Part of a small language model's weights: a variant of Adam for these matrices.
MLP neurons of a small language model. Each row is named by its layer, matrix (up: input weights) and neuron, and shows model dimensions 16-143. Each number is 128 + 24 x the weight over its row's rms, rounded and kept within 0 to 255.
After each neuron's rows, "fires after" lists the tokens most often just before its 100 highest values on Wikipedia text that the model never trained on.

L6.up921 [ 94 129  78 117  95 121 119 144 114 119 116 159 144 144 104 115 161 127  95 146 124 123 137 101 120 113 161 168 126 204 136  74  76 151 127  75 191 128 142 152 106 180 124 156 132 128 119 133 128  75 111 127 133 109  78  81 119 139 101 128  98 122  73 121 157 124 165 110 131 137 134 122 114 118 159 144 168  87 143 136 135 119 123 141 123 108 129  87 159 147 138 154 119 136 119  90 117 119 132  97 101  94 174 109  85 121 174 103 116  96 128 131 177 173 127 111 145 108 161 141 159 134  99 151 147 173 118 119]
fires after: " ", ".", "-", "+"

L15.up78 [120 148 132 132 117 147 112 127 116 161 122 130 163 130 135 109 216 129 148 127 133 127 123 103 101  95 198 109 106 155 149 123 120  83 150 119 141 132 106 123 145 157 138 135 140  69 135 145 143 114 111 114 194  90 124 135 128 121 131  88 139 128 110 149 116 110 121 148 160  80 107 119 110 150 119 165 164 131  92 129 131 120 157 159 126 125 169 111 146 104 110 152 143 140 147 115  83 139 103 123 124 129 136 127 114 129 175 102 109 119 139 115 103 130 128 129  92  99 112 127 150 122 131 115 156 167 124 126]
fires after: ",", "\n", " in", " when", "."

L15.up348 [112 123 166 127 164 170  86 123 145 168 171 113 151 102 111 123 113 162 150 120 132 122 136 100 121 120 145 115  96 177 123 131 105  88 119 132  88  69 119 100 136 156 105 153 124 148 124 118 119 135 108 125 169 119 149 115  82 147 137 131 129 113 119 122 133 140 146 164 123 106 134 147 120  81 117 121  90 103 179 114 168 147 102 157 139 123 135 155 173  82 122 116 127 141 145 147 122 117 125  91 103 156 130 157 119 131 182 161 123  96 130 117  90 149 116 145 125  96 101 108 117 129  96 105 131 129 124 113]
fires after: " in", " pre", " mid", " pri", " In"

L8.up141 [155 132 143 143 138 122 150 153 129 128 128 123  94 133 129 132 140 125 107 114 100 103  99 120 101  87 170 136 133 126 114  80 107 114 139 140 123 141 149 146 114 134 136 106  98  61 134 150 146 122 156 123 142 120 131  91 150 136  99 156 116 131 108 148 129 134 153 177 147 163 108 121 143 127 102 166 167 140 126  96 119 102 122 167 132 145 139  83 142 114 117 117 129 147 163 146 103 130 161  78 144 123 206 112 167 116 181  77 133 104 167 114 164 144 161 146  54 125 118 141 137 121 111 155 186 146 174 126]
fires after: " ", "1", "2", " \"", "0"

L8.up179 [131  98 144 150  67 138 166 111 122 130 112 107 139 136 103 125 115 102  96 157 114 155 117 130 123  76 142 110 122 162 124  79  78 119 144 116 153 126  88 129 122 124 119 135 145  98 139 166 103  96 140 114 127 144 108  92 102 136 156 119 113 144 139 163 126 128 136 166 156 128 109 133 151 110  98 153 137 154 141 120 119  88 106 179 115 151 164 165 147 142 135 105 128 127 129 149 153  87 145 129 111 133 140 137 136 166 152 130 140 108 135  87 135 141 155 176 102 151 166 141 134  97 145 164 166 157 130 103]
fires after: " ", "0", "1", ")"

L8.up677 [123 122 135 129 129 112 154 123 118 136 132 167 120 103 117 127 124 140 150 116 119 167 205  83 116 102 123 107 163 144 104 130 159 105 134 100  95 140 109 123 165 140 168 144 109 118 148  94 111 138 130 129 132 109 109 104  72 146  79 107  89 165 141 150  99 111 148 188 157 134 115 151 135 164 121 132 153 133 179 145 137 109 118 165 141 134 144 177 153 117 155  99 150 128 122 198  97 121 152 125 138 131 119 142 132 136 132 157  97 132 124  87 134  90 128 140 132 123 153 106 152  96 115 130 143 166  83 121]
fires after: " in", " ", " the", " from", " of", " to"

L9.up906 [127 104 125 171 102 140  46  93 105 138 124 114 112 156 146 142 138 132 122 110 114  93 153 129 123 104 141 106 122 139 144 122 136  89  76 118 107  91  98 142 114 143 120  85 124  93 150 123 112 120 133 177 152 124 118 137 142 156 122 112 118 130 114 123 112 147 183  96 110 170 146 116 123 120 121 152  92 136 131 143 157 113 130 161 117 127 183 173 122 142 162 138 104 117 186 133  77 111  76 137 136 127 144 111 168 148 136 120 149 130 163 118  89  99 157 194 122 146 163  78 122 133 122 126 138 145 157 111]
fires after: "\n", "-", " |", ".", "|"

L11.up572 [147 114 187 155 131 125  80 126 108 125 142  61 105 122 135 110 133 149 142  92 106 124 127 116 101 130 189  98 131 120  85 153  66 118 122  99 130 124 127 139 129 111 142 122 158 123 165 118 110 127 140  97 149 100 139 114 124 151 113 114 106 140 146 155  99 133 185 181 120 133 132 138 168 110  59 130 114 132 118 113 116 137 114 161 125 126 139 166 130 140 124 129  87  80 148 134 118 120  96  87 146 161 160 125 162  99 141  92 123 144 150 119  80 147 133 139  54 142 142 113 147 106 117 150 203 127 137 107]
fires after: ";", "0", "1", " ", " |", "2"

L6.up696 [171  89 114 163 122 131 148 127 131 135 132 140 137 125 135 127 166 142 103 173 110 124 135 123 137 120 153 102 122 130 121 122 161 120 114 107 159 135  97 108 122 127  85  98 125 119 129 114  93 142 124 168 137 131 115  45 145 143 128 134 128 136 102 129 134 113 179  93 155 166 106 112  93 155 105 143  75 114 135  98 135  83 155 202 136 112 127 113 124  98 143 136  61  99 135 130 113 134  80 108 149 119 151 129 155 135 157 104 135 159 160 112  97 100 147 146  82 131  88 119  99 136 129 142 157 108 173 126]
fires after: ".", ",", " "

L13.up890 [138 132 112  99 145 164  90  74 169 121  94 114 109  73 182 103 170 109 150 123 143 118 102 164 109 117 127 143 164 112 132 142 136  78 112 134 123 146 123 145  96 119 121 138 146 128 110 130 126 143 126 142 102 121 121 150 167 146 155 120 121 142 116 100 129 114 106 138 135 116 122 151 105 146 115 143  96 155 105 157 128  83 113 121 124 151 107 131 114  90 109  97 136  99 137 108 130 119 164 125 115 125 181  79 110 155 151 150 129 143 116 140 165 116 152 122 117 113 117 132 136 134 186 173 109 131 145 150]
fires after: ".", " ", ",", " (", "6"

L13.up109 [181  99 131 141 126 110 107 118 100 158 147 101 102 147 163 134 153 113  99 150 100  82 131 122 117  62 167 107 132 173 109 137  97  96 118 121 119  99 124 131 152  94 118 119 125  52 114 126 124 155 136 120 161 142 129 108 127 115 169 180 107  92 115 123 132 115 152 157 153 161 180 116 124 103  76  94 132 153 119 123 144 130 153 166 137 109 139 135 125 144  70  86 127 102 156 125  82 135  92 148 101 129 146 105 127 139 144  78 122 133 188 109 123 171 132 171 102 135  99 103 133 136 145 123 140 146 156 112]
fires after: " (", "′", "-", "/", " \"", "("

L7.up961 [140  93 128 111 107 133 122 144 116 140 142 146 130 147 124  99 144 145  85 139  96 122 127 111 139 131 147 128 113 103 129  73 143 120 156 125 135 119  88 123 117  93 112 158 141 125 146 115 133 126 135 109 137 134 123 122 186 110 122 149 129 100  81 124 136  86 176 132 112 128  81 117  79 140 114 151 160 122 161  84 142  86 109 160 142 116 123 103 109  74 101 147 104 129 150 138 118 155 114  72 134 165 146 103 119 150 187 121 129 140 159 136 132 188 118 129 135 119  78  85 125 109 116 161 152 129 148 113]
fires after: " ", " (", " \""

L9.up22 [146  56 104 137 107 152 162 119 129 139 117 127 165 158 100 113 112 113 104 147 110 129 111 117 123 100 139 127 139 125 111 114  43 133 104 119 152 108  90 117 124 114 108 126 137 108 135  97  86  82 110 150 150 117 130 130 127 136 114 125 140 112 108 119 148 142 130 151 185 115 155 111 145 138 119 110 114 156 136 130 126 147 155 129 132 132 114 132 155  99 123 130  70 128 154 123 143 109 140 109 123 131 118 123 157 165 142 115 147 113 123 116 122 141 139 219 135 123 176 148 162 113  91 137 179 137 117 117]
fires after: ".", " ", "-", " |", "0"

L13.up350 [107  89 147 112  88 137  83 106 106 131 142 107  78 141 134 137 144 135 106 111 100 147 124  93 140 117 175  94 137 143 104 127 118 140 104 131 107 110 122 124 139 140 112 137 131 154 142 126  93 109 159 122 126 156  87 123 123 137  96 167 129 124 127 125 127 116 132 114  90 170 131 111 146 143  93 145 136 126 109 150 150  80 131 120 136  86 158 141 112 124 129 120 115 149 142 159 110  81  96 172  90 134 138  96 148 127 104  86 180 121 166 147 139 116 150 124 126 115 106  98 118 143 122 103 144 127 140 127]
fires after: "-", "\n", "8", "9"

L6.up883 [137 147 118 103  96 121 103 111 122 127 115  95 125 120 129 138 158 141 101 170 144 100 125 113 127 120 125 145 134 157  86  84 154  94 125 120 141 117 114 137 105  94 109 134  92  92 134 128 131  94 151 127 136 146 116 147 150  92 129 153  83 139  88 125 162 116 154 165 123 187 122 124 107 141 143 164 143 135 139 107 175  98  82 154 134 141 178  74 108 101 108 121 102 128 145 105 117 148 134 127 114 139 141  90 130 132 148 101  99 158 178 132 164 152 132 107 144 111 123 102 134 118 122 142 138 126 106 143]
fires after: " ", " \"", " (", "\n"

L6.up1022 [159  88 113 138 144 122 118 125 129 150 141 159 139 165 134 113 103 147 114 170 148 134 131 117 126 155 132 107 149 141 127  85  96 102 129 116 156 120 107 122 143 144 127 140 165 116 132 124 116 130 117  96 141 168  97 106 118 128 116 111 168 145 114  89 122 159 135 131 181 126 113 114 120 114 124  99  82  92  83 149 137 116 121 184 120  98 132 168 104  83 164 132 160  95 146 127 112 109  98 105 134 173 106 162 132 154 101  91 114 134 146 129 124  85 154 164 148 122 126  94 107 151 162 114 136 122 108 108]
fires after: "-", " ", "W", "|"

L8.up519 [127 108  84 128  98 126 135 135 115 150 129 163 102 159 125 123 125 102 123 145 158 175 112 113 164 130 125 131 121 190 119  99 112 107  99 129  92 138 100 125 144 154 114 137 167 138 130  97 136 158  97 126 147 150 150 120 144 131 126 120 161 145 148 159 133 123 104 126 177 135 143 125 144 150 111  92 136 107 121 153 129  97 134 140 109 142 149 146 163 114 157  99 145 133 149  91 130 131 126 133 112 142 132 197 120 161 108 130 104 143 111 120 123 129 125 104 190 112 108 119 127 129 104  82 160 147 119 125]
fires after: "\n", "|", " |", " "

L6.up686 [ 99 137 125 131 107 141  88 120 131 132 127 144 161 192 137 129 115 112 110 137  86 129 116 113 130 113 159 102 127 134 132 114 133 107 135  83 153  94 130 138 113 144 118 150 141  89 142 181 104 173 163 132 145 163 152 119 155 138 144 170 139 101 100 151 118 187 145 163 110  87 117 100 135  94 108 125 120 111 101 127 150 108 119 100 143  80 115 152 185 121  82 114 154 131 146  95 102 115  98 133 105 103 144 126 143 155 139 106 135  91 101 123 139 124 144 169  83 121 165 126 110 132 136 156 158 137 114 131]
fires after: "|", "-", " Total"

L8.up318 [129 142 151 121 105 133 141 117 136 135 135  94 145 141 143 134 100 120 108 134  99 106  86 117 133  78 153 126 117 134 112 103 101 166 129  95 151 147 130 132  85 127 170 168 144  93 148 145 148 122 112 123 134 127 137 118 111 134  94 144  92 135  98 142 113  97 129 162 125 168 162 104 111 104 107 114  86 163 160 110 128 125 132 143 142 133 124 121 153 106 104 137 106 122 151 123 113 114 121  96 138 165 147 106 186 125 199  96 115 115 156 127 101 149 151 149  93 131 123 116 139 115 106 154 193 153 119  99]
fires after: "\n", " ", " |"

L9.up830 [ 99 130 145 167  95  99 104  96 125 133 107  90 127 142 135 126 177 116 112 132 109 172  95 114 136  91 151 132 148 171 110 105 132 120 110  98 138 118  78 132 136 108  85 138 124 104 146 103 140 144 129 113 134 161 148 129 142 117 150 139 126 122  65 129 149 133 159 105 141 114 140 124 177 110 112 135 120 153 118 147 117 128 155 161 146  96 170 161 150 120 136  81 149 115 123 115 126  96 109 130 124 159 105 153 130 139 148 121 119 117 156 113  91 153 135 135  77 125  89 158 123 104 132  98 181 145 180 116]
fires after: "\n", "==", "2", "."

L8.up776 [192 116 180 119 120 129 157 114  95 134 120 115 146 179 154 142 124 114  95 112  95 122 137 136 150  84 131  91 154 187  93  90 139  88 137 125 113 125 129 139 146 121  90 118 110  88 146 130 126 182 124 145 134 106 154 111 109 122 171 110 159  79 158 125 144 101 191 145 168 117 101 103  99 149 110 129 111 169 170 126 124 139 132 137 124 137 138 137 138 140  94 130 124 148 108 108 128 127 101 122 142 134 140  68 136 131 120 107 127 174 148  97 163 138 118 124 118 115 154 134 107 119 151 103 134 139 199 111]
fires after: "-", " |", ".", "|", ","

L7.up910 [123 102 163 149  82 121  95 125 124 156 114 181 135 180 143  83 127 117  80  98 159 164  81 122 154  80 128 167 156 152 111 108 119 140 121 100 120  93  79 111 108 123 132 136 129 126 112 124 116 107 145 110 138 179 122 115 118 131 183 149 126 145 122 143 116 159 120 125 169 158 152 110 135 116 145  90 145 119 120 165 172 114 106 133 124 103 132 151 136 109 127 103 147 118 138 138 102  89 155 108 102 144 126 128 104 163  88 109  96  96 135  99 126 156 140 136 114 108 143 150 106 146 123  96 152 147 148 133]
fires after: "==", "-", " and", " ", "===", "Early"

L9.up705 [174 147  87 107 109 130 169 104 131 125 134 125 148 181 116 149 106 118  70 159 170 187  52 124 148 108 147 127 108 120 126  78  83 118 167 131 124 138 107 141  83 149 117 122 130  91 111 167 148 121 103 136 144 120 139 121 111 115 140 160 124 138 142 140 160  63  96 109 146 159 115 100 123 163 125 123 166  61 144 159 129 110 136 123 145 110 124 109 154 125  70 160 163 104 174 125 131 133 156 123 148 146 128 162 107 144 129  93 132  85 167  94 103 133 156 113 128 103  74 131 133 131 118 113 188 147 147 123]
fires after: "1", "2", "%", " Mad", " ", " |"

L8.up633 [155  87 111 120 109 112 128 134 139 141 121 136 132 175 134 140 147 104 123 127 108 113 102 133 155 135 160 134 155 111 133  83 152 124 121 116 161 137  62 116 104 115  94 163 171 119 144 136 118 129  98 124 142 163 157  71 130 133  91 165 176 111 109 130 140 114 190 122 117 152 117  95  98 160 143 117 119 111 121  95 138 101 131 167 123 107 115 109 149 101 111 124  72 114 155 136 113 129  80 132 133 143  90 138 135 162 148 100 134 158 145 122  96 159 130 159 146 135 127 124 129 143 119 132 171 172 160 101]
fires after: ".", " ", "\n"

L11.up944 [107 148 132  78 132 122 103 144 111 134 112 109 128 160 149 156 115 107 123 129 115 134 110 104 136 112 111 108 134 131  97 150 111 156 153 130 142  91 114 144 104 120  75 149 140 137 143 159  94 174 129 132 134 138 153 129 169 137 122 149 142 132 154 141 139 125 106 183 143 147 131 108 138 148 147 142 153 181 123 148 141 114  90 169 116 119 154 122 158 123 145 167  91 148 150 116  89  82  79 119 112 114 162 156 144 119 133 133 111 154 129  92 108 145 160 137  93 123 127 111  95 117 120  99 109 179 108 137]
fires after: "\n", "=", " |", "8"

L11.up624 [143 115 133 104 124 124  90 120 116 157 118 122 113 127 139 137  96 145 109 149 134 128  82 145 147  80 116  97 119 178 122 129 124  98 105 131 129 125  96 103 114 122 130 144 132 169 149 113 133 157 129 151 137 133 130 118 158 118 154 110 130 129 102 154 137 129 140 150 132 153 152 128 123 126  99 131 136 138  98 113 132  92  85 175 141 144 115 184 129 120 133 139 100 129 195 125 125 104  63 121 131 164 133 116 131 139 110  94 155 171 187  96 108 158 122 127  75 128 151 128 127 111 143 114 118 143 111 133]
fires after: "-", "|", " \"", " ", " |"

L11.up1022 [148 103 126 115  99 114 164  96 125 136 124 105 125 153 126 102 129 151  85 122 106 153  87 123 132 104 131 146 145 171 113 139 125 106 128  97 176 105 103 140 114 150  79 125 120 124 145 130 109 152  92 140 133 124 158 113 114 110 133  88 139 152 122 126 127 136 142 121 161 147 126  89 126 128 144 129 141 150 137 139 128 112 118 173 143 120 163 168 110 146 129 110 143 107 150 116 101  88  61 118 139 129 150 100 141 161 123 108 164 134 186 108 134 140 131 147  85 128 109 120 132 145 138 121 196 138 160 132]
fires after: ".", "\n", " \"", ")."

L14.up397 [138 137 144 113 129 140 120 127 144 131 158 157 154 141 109 139 132 113 125 161 135 138  51  84 104 127 119 100 115  93 109 114  85 114 132 101 143 114 173  85  72 103 118 111 136 120 150 113 131  78 171 100 148 121 164 130 144 127 126 150 169 124 118 155  95 148 128 102 116 177 158 124 149 127 111 168 115 147 109  86 153 107 121 117  99 109 105 119 105  84 129 128 100 141 103 122 119 121  94 137 113  95 136 110 123 138 112 108 151 140 131  66 128 146 131 123  81 119 126 171 121 140 149 115 142 136 153 123]
fires after: "K", " K", "S", "M", " Z", "Q"

L9.up133 [184  98 173 163 117 129 159 143 111 154 124 121 117 139 137 128 164 126 125 121 104 113 141 123 110 120 142 103 126 150 129 109 133  84 122 126 122 151 111 113 139 153 113 112 133  56 132 119 107  91 106 114 149 116 106  89 111 109 152 111 155 105 108 130 119 155 146 143 114 131 122 114 122 144 110 147 103 148 167 153 122 137 130 159 133 108 139 113 131 113  73 133 162 150 167 120 101 120  84 104 145 105 171 102 109 130 154 119 127 123 164 111 113 124 140 127 118 155  81 114 154 151 143 131 133 140 146 119]
fires after: ".", " |", "-"

L7.up810 [160  91 117 114  72 133  92 130 129 141 143 136 140 126 130 150 136  97 113 140  97 105 130 123 163 110 164 123 150 124 126 145 142 121  88 133 132 126 107 127 115 118  79 155 190 113 129 110  88 124  79 141 146 144 143  88 120 174 123 177 151 145 110 108 133 112 175 122 132 147 180  96 116 132  98 130 124 115 106 132 121 152 159 167 128  95 128 112 165  99 147 102  86 112 178 166 125 105  95 147 134  99 143 139 154 142 161 117 112 160 120 147  76 132 114 156 142 115 137 100 154 143 116 128 155 102 147  88]
fires after: "\n", " —"

L15.up12 [109 174 142 163 134 141 118 126 113 161 122 162 151 172 121 134 126 158 112 134 133 142 141 102  98 105 136 134 143 133 160 149 151  69  87 132 110 138 169 145 129 119 141 130 112 106 165 141 126 135 112 165 138 131 133 113 142 155 151 166 124 114 151 164  76 132 126 117 136 101 174 126 134 104 162 107 109 126 171 145 128 133 110 131 148  92 130 163 174  71 110  86  98 106 152 185 124  89 106  90 133 112 155 140 119 120 141 116 116 142  64 133 139 151 129 136 123  85 114 133 162 113 109  89 111 110 110 136]
fires after: " the", " in", " In", ",", " ("

L9.up894 [151 105 144 142 168 120  81 115 136 117 116 137 151 144 130 139 173 123 131 116 129 153 123 129  97 124 129  91 179 139 123  84 100 147 138 126 143 158  94 133 101 160 113 144 134 120 124 144  90 130 138  99 141 123 183 102 159 135  97 143 156 136 130 141 155 137 167 119 155 142  99 140 111 197  98 129 179 179 140 154 138 138 134 148 105 150 150 140 125  87 104  98  97 109 123 118 143  86 125 135  96 136 131 110 150 142 128 126  85 154 118 104 114 101 143 135 114 123 129 146 138  94 146  86 143 114 129 110]
fires after: "0", "9", "1", "8", "3", "5"

L8.up982 [141  97 125 135  85 121  80 151 131 134 155 118 139 145 148 121 138 137 146 129 126 134 148 108 115 107 129 110 164 145 137 121 117  74 109  90 133 105  97 144 102 122 109 109 144  94 136 117  91 133 120 134 139 168  98 107 156 174  76 180 168 135 127 137 115 135 175 126 163 109 174 106  95 111 101 110  94 121  97 150 129 101 160 187 133  77 143 153 140 117 120 126  79 127 134 190 109 127  98 138 123 112 126 173 122 174 157 113 112 171 145 139  99 141 143 175 138 139 120  93 143 164 127 137 156 147 144 101]
fires after: "\n"

L15.up246 [126 106 200 154 134 127 147 100 140 105 121 138 168 139  65  80 124 171 143 113 112 130 136 131 129 120 152 114 145 128  94 138 113 150 142  88 126 169  88  97 144 125 104 113 137 141 120 115 151 113 107 130 117 125 118 114 123 123 114 162 121 142 112 126 114 172 147 182  94 104 115 132 115 133 115 166 135 155 153  84 168 121  76 133  96 141 190 134 160 118 123 128 122 147 103  94 108 105 124 120 145 162 148 153 113 115 138  85 143  97 102 135 116 110 151  87  93 137 125 134 133 101 135 121 161 182 134 111]
fires after: " ", " |", "9", "0", " ("

L6.up500 [110 141 130 112  93 132 143 179 120 160 115 124 163 168 123 102 142 148 118 149 121 155 109 110  83 108 123 162 126 149 137  91 147 147 112 120 155 114 130 143 115 141 117 163 125  94 145 160 140  96 144  98 119 134 144 109  81  98 134 125 118 154  94 173 149 116 139 155 135 105 138 114 140 144 123 108 147  74 124 153 138 124 155 107 140  94 115 123 178 137 127 131 119 111 140 124  85 134 138 135 129 158 114 135 102 142 158 121 154  80 164 118 118 138 161 139 118 138 150 138 104 124 124 134 153 107 149 122]
fires after: " ", " RUS", "-", " |", "|"

L15.up530 [129 113 155 141 146 127 129 111 111 152  87  91 135 183 112 141 138 132 137 145 121 120  50 116 121 147 171 156 161 103  96 113 126  74 137 123 131 147  65 109 119 143 169 162 123  92 151 130 126 104 148 125 163 145 110 105  90 115 138  97 125 120  92 136  89 126 154 136 120 139 141 131 149 154 116 142 130 158 157 119 144 132 129 129 124 133 127 126 131 150 113 162 119 126 171 137 113 107 129 127 159 110 144 110 143  95 157  96 115  99 124 105 123 148 182 160  59 129 128 149 154 149 147 100 182 139 124 136]
fires after: " ", " (", " |", " /"

L6.up366 [109  96 117 130  94  94 133 122 115 127 130 116  95 156 112 127 148 117 108 126 116 103 146 124 129  99 110 132 166 226 116 106 134 133 120  91 115 119  89 133 176 131 144 140 147 128 136 127 110 109  83 135 143 145 107 169 123 155 142 142 134 175 130 116 108 163 165 142 168 153 151 175 125 102 142  91 150 127 116 110 124 125 148 171 131 135 150 182 138 113 148 101 115 142 139 161 119 140 133 129 112 169 143 123 108 138 112 125  80 183 144 117 128 134 120 115 138 121 106 129 130 116 128 132 142 124 148  96]
fires after: "\n", "-", "==", "|"

L13.up885 [116  94 156 105 145 111  92 161 120 124  67 112 121 164 150  98 111 132 145 170 157 147  84 126 118  98 120 114 102 138  93 133 115  93 156 114 127 135  94 145 113 159 110 140 131 125 153 141 136 120 121 129 148  99 164 118 113 115 140 105 135 110 146 177 142 137 112 170 123 159 122 100 147 120 137 116 151 140 120 107 144 104 104 140 128 155 126 151 122 128 185 139 121 138 165 127 124  82 120 127 140 121 143 127 162 138  97  94 117 164 153  80 121 167 176 120  70 124  72 124 132 126 121 112 166 147 136 134]
fires after: " ", " |", ";", "\n"

L7.up584 [133  89 190 196 129 129 132 151 148 127 105 125 120 143 115 124 144 125 138 151 121 143 111 121 113  99 141 108 146 173 103  97 131 143 149 121 139 135 109 137 160 149 151 126 141 131 144 127 101 128 131 148 130 127  88 101 117 154 126 105 133 167 102 129 111 123  76 114 125 157 104 110 121 117 129 173 119 116 145 119 148 123  55 110 106 154 158 161 134 146 111 131 182 122 138 145 126 124 123  97 133 167 163 106 141 181 132 125 163 107 136 114 137 113 161 146  76 133 109 142 112 162 141 140 153  75  80 112]
fires after: " ", " |", "-", ":", "0", "):"

L8.up145 [162 112 163 178 103  88 124  92 137 146 140 117 114 180 101 139 161 150 116 151 101 117  95 123 121 109 164  90 122 137 116 106 145 157 135 131 118 141 123 111 156 151 157 125 121  83 129 131 115 116 138 132 152 132 144  77 131 171  94 136 150 105 127 144 133 165 128 140 119 135  93 109 132 142  96 158 120  81 202 137 146 112 102 132 108 133 117 105  92 108  84  95 103 124 120 124 108 139 135 130 138 126 140 145 140 129 146 111 136  90 169  97  72 156 164 120 135 110 131 109 148 129 145 160 162 112 118 108]
fires after: " |", ";", "0", "2", "1"

L8.up240 [144  98 119 145 143  77 114 109 129 122 138 145  88 136 143 115 124 137 121 134  92 133 105 141 162 100 128 132 135 187 107  99 125  79 129  82 166 126 102 146 145 136  95 148 152 131 138 146 109 122 149 153 138 152 145 111 120 133 156 115 173 113 116 104 121 134 161  94 131 155 153 117 129 128 129  94 121 142 151 127 140 131 153 165 130 129 131 160 137 110 147  82 130 130 133 173  94  84  99 134 113 182 117 165 160 148 151 119 132 105 148 126 141 145 148 142  76 130 107 141 140 139 125 121 124 136 157 126]
fires after: ".", "\n", "-", "|", ").", "==="

L9.up294 [108  99 115 144 111 120 134  94 104 132 121 118 141 173 142 124 108 124  93 140 131 123 102 122 102 139  94 136 180 189 119  76 135 111 122  94 115 126 116 115 129 103 109 159 139  69 156 101 118 159 125 142 151 135 133 150  85 102 111 122 153 181 146 149 128 132 169 117 145 159 121 136 120 103 100 132 121 157 108 133 125 118 150 168 104 170 147 190  87 112 140  90 119 101 145 166 129 119 105 113 145 158  75 167 152 147  92 140 103 141 156 123 100 117 153 137 118 139 130 117 140 136 121 126 145 117 149 128]
fires after: "\n", ".", "-", " ", " |", "=="

L13.up605 [113 129 167 123  95 155  94  99 126 153 125 131 120 136 124 111 117 115 102 136  94 144 118  85 157 112 145 116 162 145  77 160 101 118 138  93 122  83 143 129 130 134  47 111 127 132 194 160 121 123 125 136 114 144 153 120 165 145 131  90 119 127 124 107 146 130 134 161 123 151 160 104  85 108 146  94 147 128 119 149 154 131  89 115 149 115 179 140 126 123 169 163 166 133 159 138 120  83  99 109  87 146 144 104 128 115 114 100 160 136 151 111 138 102 154 120 110 137 135 103 125 136 125 114 140 173 148 135]
fires after: "\n", "-", " |", "=", ":"

L8.up57 [134 143 153 152 122 143 104 121 103 112 109 103 132 142 120 117 184 151 159 140 136 104 125 108 105 109 150  74 125 127 116 136  93 189 129 121 166 143 105 135 115 145 126 151 137  94 120 103 142 137 117  82 129  76 164 121 139 125 148 150 144 169  80 131 166 175 169 152 101 111 122 139 137 121  98 123 134 183 141 127 144 150 113 145 140 110 124 117 125 117 101  86 140 147  98 123 147  90 160 113 132 130 147 125 111 113 169  67 101  94 134 125 118 129 158 112  91 139 156 133 141 118 141 152 145 113 134 133]
fires after: "0", "1", "9", " ", "8", "5"

L9.up859 [132 114 113 136 124 154  97 104 106 115  96  98 138 142  95 127 150 133 158 133 131 125 119 110 100  99 112 134 135 123 128 154 128 118 118 127 127 144 138 113 159 154 112 115 141 112 122  50 122 160  85 121 150  88 119 118  91 115 143 157 165 170 124 154 120 141  96 159 105 110 133 130 179 142 128 170 102 145 151 183 126 146 109  89 119  97 152 116 125  95  91  96 123 100 116 110 143  91 142 111 119  98 161 135 146 120 105 127 152  58 120 105 125  77 158 112 134  96 147 137 111  91 155 127 154 118 149 117]
fires after: "0", "6", "5", "8", "2", "9"

L14.up542 [136 100 163 185 168 149 133 141  98 127 133 133 144 156 130 121 129 157 168 163 110 136 127 145 135 117 146 128 166 105  89 127 127 123 132  59  82 141  89 119 130 127 110 116 154  81 145 148 116 116 150  89 140 145 109  96 152 165 128 137 137 154 147 130  82 109 148 180 139 133 114 124 144 113 108 112  88 124 145 116 119 124  81 147 134  92 135 144 162 116  73 142 138 147 125 134 121 141 104  75 153 137 105 114 119 138 149 129  87 131 110 125 113 160 122 148 108  96 105 140 120 116  85 119 173 116 145  93]
fires after: " ", "1", "s", " ("

L11.up496 [111 126 138 135 154 134 104 151  88 141 134 133 115 110 142 132  96 166 173 141 159 125 103 110 105  91 136 126 143 158 105 124 138 140 131 159 105 127 111 130 167 137 124 127 126 160 152 147 137 174 123  88 143 123 146  97 133 155 122  97  93 137 167 131 162 134 130 179 172 120 120 137  96 132 118 150 159 136 179 144 124 109 101 142 124 124 154 160 170 101 110 119  73 140 144 167 102  92 100  97 109  89 133 101 134 104 149 119 101 151 124 117 142  97 119 107 133 120 167 114 100 108 113 129 125 196 117 133]
fires after: " to", " In", " in", " of", "In", " a"